Part of a small language model's weights.
Size: width 640, MLP 2560 tanh GELU.
Architecture: LayerNorm before each block, biases.
MLP neurons of a small language model. Each row is named by its layer, matrix (up: input weights; down: output weights) and neuron, and shows model dimensions 304-495. Each number is 500 + 40 x the weight over its row's rms, rounded and kept within 0 to 999. Numbers have three digits each.
After each neuron's rows, "fires on" lists the tokens most often at its 100 highest values on Wikipedia text that the model never trained on. A number after a token or word is its count.

L4.up1810:495533420523453560469537521524488420579483527504497497526443528527484538514549500468457498523531481519544495529494490497481475466496431591497502509459462456513559553507542509510486450508405542500513548550579430513498464464485506472556470536508481519404480555505452446483554463583502505515464498479551509468499450518536542574554523485532484402441533461452487501514501531497479485505467491390516533467445519460550507571578546494492471548568516539504477505490518599480497554484473492514533450487499524456497415611504509426479495542540444434487486507524510448459468500481467479573
L4.down1810:569462538510505502564483528528576512464461505511523523484487493550463505516542529433519592494522510439463524511426551517436527487447494501553488514462542470503500455486577533455509523513519422525471472459476434502470456513492526492534437529511487504473519532494445507445521484502478513507513524541493498476479494562547504562528556486437491445421440454588532476429500569581415490511514476456501513456474441499503507449473516550512449489495496514520483440464443443459507538500525519538482507482489467540542496491489385506509479566517496461480488450491531422532474469454510513525
fires on: "and " 45, "s " 9, "the " 7, "time " 4, "- " 4, "a " 4

L4.up664:480488441561457444572524472516504465552516530555493514534509430485546488520489491498529466498499425459478551537455519506472500528457452529477499530517554446533577513406465488472506481548434461475504508464571476422483552554444582479605596442500508544476526416496521476508492509553451460475511518498475503509533521473574591498526512432492480383486464508490514480479525529479564507439545470515514540484483510482426501403516473429491567468520519549512434528495464467461518479471490484546442516545436525519459470557503394465461531442472495522471534500521487493509514558507509513494
L4.down664:536462477553476504497477486468563559545440570516493474470463492525529504487503600539437499524474522477424547431524548438466492483482507475517477462528507517531475473496529538460409488510564567531584489485449543490446528421474524523434500540526477474493480562520473481511483502443562534585526497512487499508523454482441466406590511524504505507521519461528427526437445525482553546443427550434498515439512439553526405489513581585458554520498461475548555482507474436488464493500504510496517519511496476548533562482527478472523542513475510542502462492471545513507467498580525467417
fires on: "-" 24, "no " 14, "not " 13, "are " 13, "is " 4

L4.up167:539479498506533574481486466512509517476464563514460481475592503569521455486502449511426496471553558439476498508496533487538577491418491558506554551540474539521492454503460526387492475484563398521501574472446462475552475598516544470508425546517495472495560463417641470523520467532500435522547518543456421525510514522503501521487470539480514454443535543488466534495480437567496490530422439454431473560479523501451614502572527484504482498425512521553485534542480487598498462521498473519554384483457464555554513454501501477479505461506503522464464475538542512565508469493493417576
L4.down167:456443433495435548532544485469491491497496459563490535546551534521416560481481527483472520434533518506505444592508457475507579544527480548477558520459527468557453489493513464445546496520500426578509549487543552516568482510455518529420455423483528475505391555490533506474459515598498466460551522442498495484447544501537538484460460524482439480537484542488468471529514440453521482563536475597506505507491524538488488584516523520435458458404543514451456437487513562533509565489563501461464442510527451479525491393506534570474492576510494514497507520498559479451477484528522555476
fires on: "| " 41, "(" 6, ": " 5, "." 5, "\n" 5, "the " 5

L4.up1312:469484480467409483489460516513459460581518513516501493483508524485524480464503438506463492554513469530519503532495480516490496462531446602433540448458537509503448513516558522534484492542516527485518490508432500447492550478419543512496544553490511534495502517484488528444508419479414548531530538513546517479479463510403559495432507436516540497449456485444504459543470561484547506482466425547438499481491547417475471523512532512559474500462480560555488442512582521432561437520460453521506458486500509468558520551517478575497467465480452524512536520556510545441511515517528491513
L4.down1312:509531457503500470519507525497566532542515505492551495508525428440492463520528490473538490506449437518454558480430538519519559464516527444509469505520430535465520445439475457523511406519470501445538484515567491560539533511450534467463508511495480579503573454491437494523455564488534466516431472479450605488543527554461487533523511513463513487551557516569520512522448419557414503504473572474505476560548420486486522496523551583426549514466552516457479513493495597500547519570517494447527515458459493485477486451477484504526546392455514473511488500467538508483521503490497494416
fires on: ", " 40, "that " 6, "time " 4

L4.up1375:548529485555589577566382533522461533505523541515510475481499444490472501552469531502591509446509487521432500533551480473522489416428488461494520549518529528457444476515521451436514593454435569481481448530484521463543518571509568518536444495520568492477538562484446529442530437493505463526526480421484459472403440479466517484498484484536514506455549524414533493553571469530513528513534524441544514490537490493509478513507500459443465446416474485510463503492515589486497504495502460597490494553412487480575519504492497475506565528532503464519441544464466496493527551476501526470
L4.down1375:411561539480476529498539464554515510453498518520473522450518522557456603504505495491460557486552507530513429514532584495455521545530455550530507454499474543462453490480514504458471487474508548601531522545452579529523530529450456460550490561457524471559509528579551435518484475508498559487500531484503469462565470489443502465547504500508491493475475540507555493584459546590590463503447513511433512523444459466522513458487443468463451492556445515459533525491466486507476445500575536549563508475519426564505616518438485467530477521543494513621545507507484474482495589487538443525
fires on: "| " 35, "- " 19, "from " 13, "the " 11, "to " 8, "for " 6

L4.up2506:494484488540478464572528577427505489419501491508460521559524486529503494469507527492512491463516510469510519531486487510542497490542449441430503555445523495574483532512478531431555512469447446549527601555550506485542553467505562498508506483490463421502505443379512524477465517559476458478408487484500513467501494479534518466446547484485499474598443504484484483462476504501471497488490452503568528509528457545506505516555574529477512552478532462451508569536517455405531520471488514599464522500430480540486503487480425507549524499476448496499497510439437501455436514526480467480
L4.down2506:551503462493506533462437498465435480474467512483472488553482449476561474483479475496531565472467458521517527485510496527489502514446467529512529501470406449468476503606479495477509527509523511515572563472555490541532520602562539443511602518545523536464476618533509472483518531594491520453578501523527480502415479528474450553524502509482547512411495455488499517493504480514495497442491478478480527469445568400469421503497474529458524406480479509534466492448512486530514477483465544413554518498486542473514451558385490525458469500526498541399547553510539475482560510504500500541
fires on: "de " 12, "'" 11, "general " 9, "× " 8, "-" 6, "no " 5

L4.up940:566513503454537472553481442456464572570454467520456495459517456485491521497490542453486486436488567488459458448441514510518383456550444459494538560573472474500489460476557455515559454406527422486517504558493454469443510647536466520480542538545473444455490508571578571463614531448498434539452517519492523499493519526513466560529552447485575404551485523432513458484513500466545514480483553479554523482489539470581517629558459523575462493516507481534484449499498440456465519520539536490504501516422535434547505517463535475524596540433560493486511498443446510583487499506577507532
L4.down940:524469532496502526413432468517524495478465525477485499501536399481521534572486492484466600471474504492432463520479470520467581513527478514447552479514519537546473549566511465528535515524443503549511473574455522579502459462520484466435523519456472483499512508509461514456466474439538496505478496492392461498478542485491496532464485494454528552442553478414504544498504432472482477479505476522520500496541498444519494531503496536530509478519453478506447534538470445512523474491461433484424564487437560543481549494519477540535519522505491488523547510507474447507485536494481457568
fires on: "is" 21, ". " 12, "i" 7, "ipp" 6, "-" 5

L4.up2286:462549474511476456501497497520519479545537476455477526448528474502446498527501472593501432467504531470447562510445440474553487529490443524435516558452534576539513565444468488571456465498527527527514508564467495511458467477504493515491488496499558524572556476554495510465502485555480513468498450477477450487581515434453561477487587530500431497475520463460465491577504459471504542499458560471501505507492488552460513523554501557561530455557515488498441436519496509447545491488448447466531532498459528470553520539429458545505555523462491422468504498598499495498538451468453538527
L4.down2286:499541493529439481488487465527598533472471491506467553492521473496510509490495442568513462492452464401417516483520492469510514458502520490571436527504543470457508513504444474520547532467525489456508470447549518560533395497517549419531470520527500554544539485518507484486471466490488484610503396576441502542490507511519532454526492468456409512476541423523488544486510494550459511462543527503481520429520437521534490521547490529505515513461536535467490500508465457507507464459512491511530486435486476506527448470478510523491573510494488519489478485477532482504459499456520508459
fires on: "this " 26, "that " 25, "| " 8, "same " 4, "k" 4

L4.up1756:487414536513528493516492559551456524472491502468523541477513520502459459444561542495565489511468525465503514539508498527561500508538493518494520533466448544473446525556552440498541502461480530543496484482569449490515444478519526484461453604479542493459497606496484525481431493428463505547407551497569508579497571548573484466521492443485507449506501515557630440514466495568484490518521471448509495546422531506488506533478489601550448514563476451601472523477503529487508501507487479445488519487495508492475428564453517528470563494527484519510516491534464533469517488428591460513
L4.down1756:499546400511527480451525468472552531442456448599544533564473483550503535519438421479511503493533451516503489444476556478473494459508496478461460459577550491485561537506476575492512592495542491414488466480448516441502501486500555464536460509519462484576543504492410518486504446518541495559509472516477547462481444510500437537542517507464541477560426458503605500454590478522415527534498549548513495517495541433607520519527448530469440541495518536491513452504502476505469476468494481455417474539502468525537465488526529524504430537476508450563509491488477477513452497492498505520
fires on: "| " 42, "); " 20, "; " 12, "\n" 9, "- " 6, ", " 6

L4.up1430:582483537496481502489566499479455519473514519469446480493496462408480542501485499460520511486407472510518447502494491464532457551513545518532514489508481402552457514459438541478522526443458502529525482505572592500454478512497523515485485532474565438503496519505499493467443495536544604493468539478505459529527514571525463629535505601477514547493438472488571489548395460445559509427480576588565501443524485512502486451470403545480490554540513550508507470537464554517579542518508466493541484455460505520519537453558441493498573480489489515528521558552476486488492472467503537454
L4.down1430:455541451491507536487507552550433510604561491477444499455492524465476545490553485522497505483472537477537498505460438518439518515496453582480537458541453438552494516494478482539504436463538427506448432450515487520544502494541509484536490500490487574499502478542507554440435476460475462493538475473506531568575498523497480493479593540480445474470534524551531502551528500548533510485498529417535509561414532503527536511448520541539522580486476453593455477481488395465498514533590420503492491535456504559426499593420498455546469489511487530479477487530502504499454465533493536460
fires on: " " 20, "–" 10, "in " 10, "p" 7, "| " 6, "C" 4

L4.up2004:448454495434600488489543485543531445561489547524489496447508504462497506440488453528483544496476556498506522550536483467447469509530539462596477445508507464537492520508560441525433472524540501526539457468584516518524488525496564495513510541526495495472482522511426472488507504482429546496473504540528453535542543545458500555525497491511544479487466420512546474548482474502503502444474533392448518529519550497515536537552584485567477565454456524514525543516486568459498522503440432453501383572563487527399439538567457457464480555453481502515487451544515522540515500490505475526
L4.down2004:567501529510536480466541477483450519497504547560542507521528447493503441529570570514513474509562531532522478586562413426416532489534495477563498558534465520455529468528496411474484465595451458574450417514480469504498538446562512570491452473524492543502472479449438533495467515472482486414430522462414534500523530466484520496472589529582436493480446614469507526454499536513531463483528497448543459443457488497526499520470477464507475519451498476523498481483563473524464479499508538463470508496473527496551538517447441502451499492487505463471513537543450490543550603515526461439
fires on: "and " 44, "or " 19, ", " 11

L4.up1344:538555516533448513513486535555527553446548501536454489530495477519506529540514490480538556565486471585523505472538404462531505486493558483584566524500485509529477553495438494478490486505512465472529507508562498529495492530492501468389549506471545500454437530531559491571455504461435465516475397506452495469468501510545511466537530450505528488599540591558433575510523469505533470495442466430467512509491504501519476459483500454446527479603549462464478570554469471540557535440484471503494503382489513556557489506579523545530551494437463499457601476469501523475476568543461536509
L4.down1344:512472502498509543521518515510458535514538480537553525420570528502483521517494484488491502529494566471459485535544446479485550536515530392454399479483475471469592559436500567489439459483466431534556413561489441492542490511501499543460445427468476532503521442440444557529502499531536414570531501592481520546544507516520466541512475460511522456439488482492501579443461543576525461481436521560543466540443482455513463538521526512453511469430465480477443530522437605511501480452533571462506462484512482383507513579504443532530479465395527394510424481515486484450484516499509425482
fires on: "of " 15, "from " 11, "for " 10, "to " 8, "on " 7, "place " 5

L4.up1520:531518541429491538546470532481453431477521565496498444470535476597485447512527443505595544474475513512470481600563507515498492556440485531603522550470481494489439530461487491481460438501467524542563507500504498501502489476474507501411483481508515547536540510500488486436538471485506458558539485463511463548456538448555485517519432491519545459458503564483497526470484564395516496509546496508518536452527481541458577542563490508528537451494500578502472453494518485405488449496585478540504461486436530480506518575456444509530506531508520457567494512523536471479499407442538491449
L4.down1520:455531482538494473415541430451594540516475463548476512510463510489508471456500522504420497523507466525521541461537487526504519528540558495507534461474548416511579479479544575486555545448495483464435532475538480537512498458430465505479572557529443507577426465476492472471466510438507522529559564475541490448517436495495492536520534494500522537500512474480593479593487477551492540497482560467441464517568515465488470558546481499453444536484470460487507453452433508539449546502406515508455539586591507550516497418566530484435529441568442499546539487500412451525461536494460556506
fires on: "but " 27, "|" 11, "- " 9, "| " 7, "what " 6, "although " 6

L4.up590:554519508516598516563482451525488524552468535483572462476482492494512580516517476530524532511447559475477475587497500483490569487483472485609519440567480477467449522469605515537464555549479479505484548473521461446470543468534522483518471583463469487479541531470531537524480452528476529551425487467433422515481494402519515536484554528442555536458451514510547535501429496498509469504473461502502510492547458547551496420465493504517500492398498518473531533486497511440540539492494454495540533409522504493511470549533442433499503583498472477499567597483457475464454544500521478500
L4.down590:601508502448382486465563452509453502478462550507495514443547540552500673585480531540504524536533498519491521533489507460473488501488497515526543586515538477527500473539411469558469501506516520546453501495422462457527500474529545468552453491512521507471535499505535532524424466436446492519553457603539490438502494451453595551458489497533402466473541517459516486518524500499497478496498494494499397465465455508581468516435491468511508469489536520437479520467463465525456520465538490512622495525494467499419532487581421547544505507568513452551457476522486488521539516461522512516
fires on: "| " 28, "on " 13, "with " 10, "−" 8, " " 7, "–" 4

L4.up287:516491531416433516519523508388518568487554446558474505524498535542428425525536515495487542523488537486494427448441570492528498411477478511489452492474494452503466524496477549483486501476540531466459576472478526512487495519498515463533545502508426478548593546550556491446545476516526500514491437460449511482555536509462567483468435474504473567462493559528515609551434450485513504445526485468442537467539500504516514556463536490468423500595513536554543584442546485583542490447602463501575420508451476535523501486443487473462490542567533432530532517495511548399525459482489429532
L4.down287:512553518502491448528529518483455559515481452509427491526504510524528445561522558500558503462539565530508510540511481554542576514460514450467521515470475483453483492444506504585548410548485524518514541437482545470499447546537482501521521488549479535493512492485538475430548521512505502456489526521516524537529488575418506494461514483553533502558526489543507428476449579456506452519559479488517526529562505574470534575539429478473489551511453553587559472497457516478477530419485445458438449522432500473383506544497468492468514512557555484540522405436622481557506466487531491531
fires on: "| " 32, "s " 8, "\n\n" 6, "3" 4, "the " 4, "0 " 4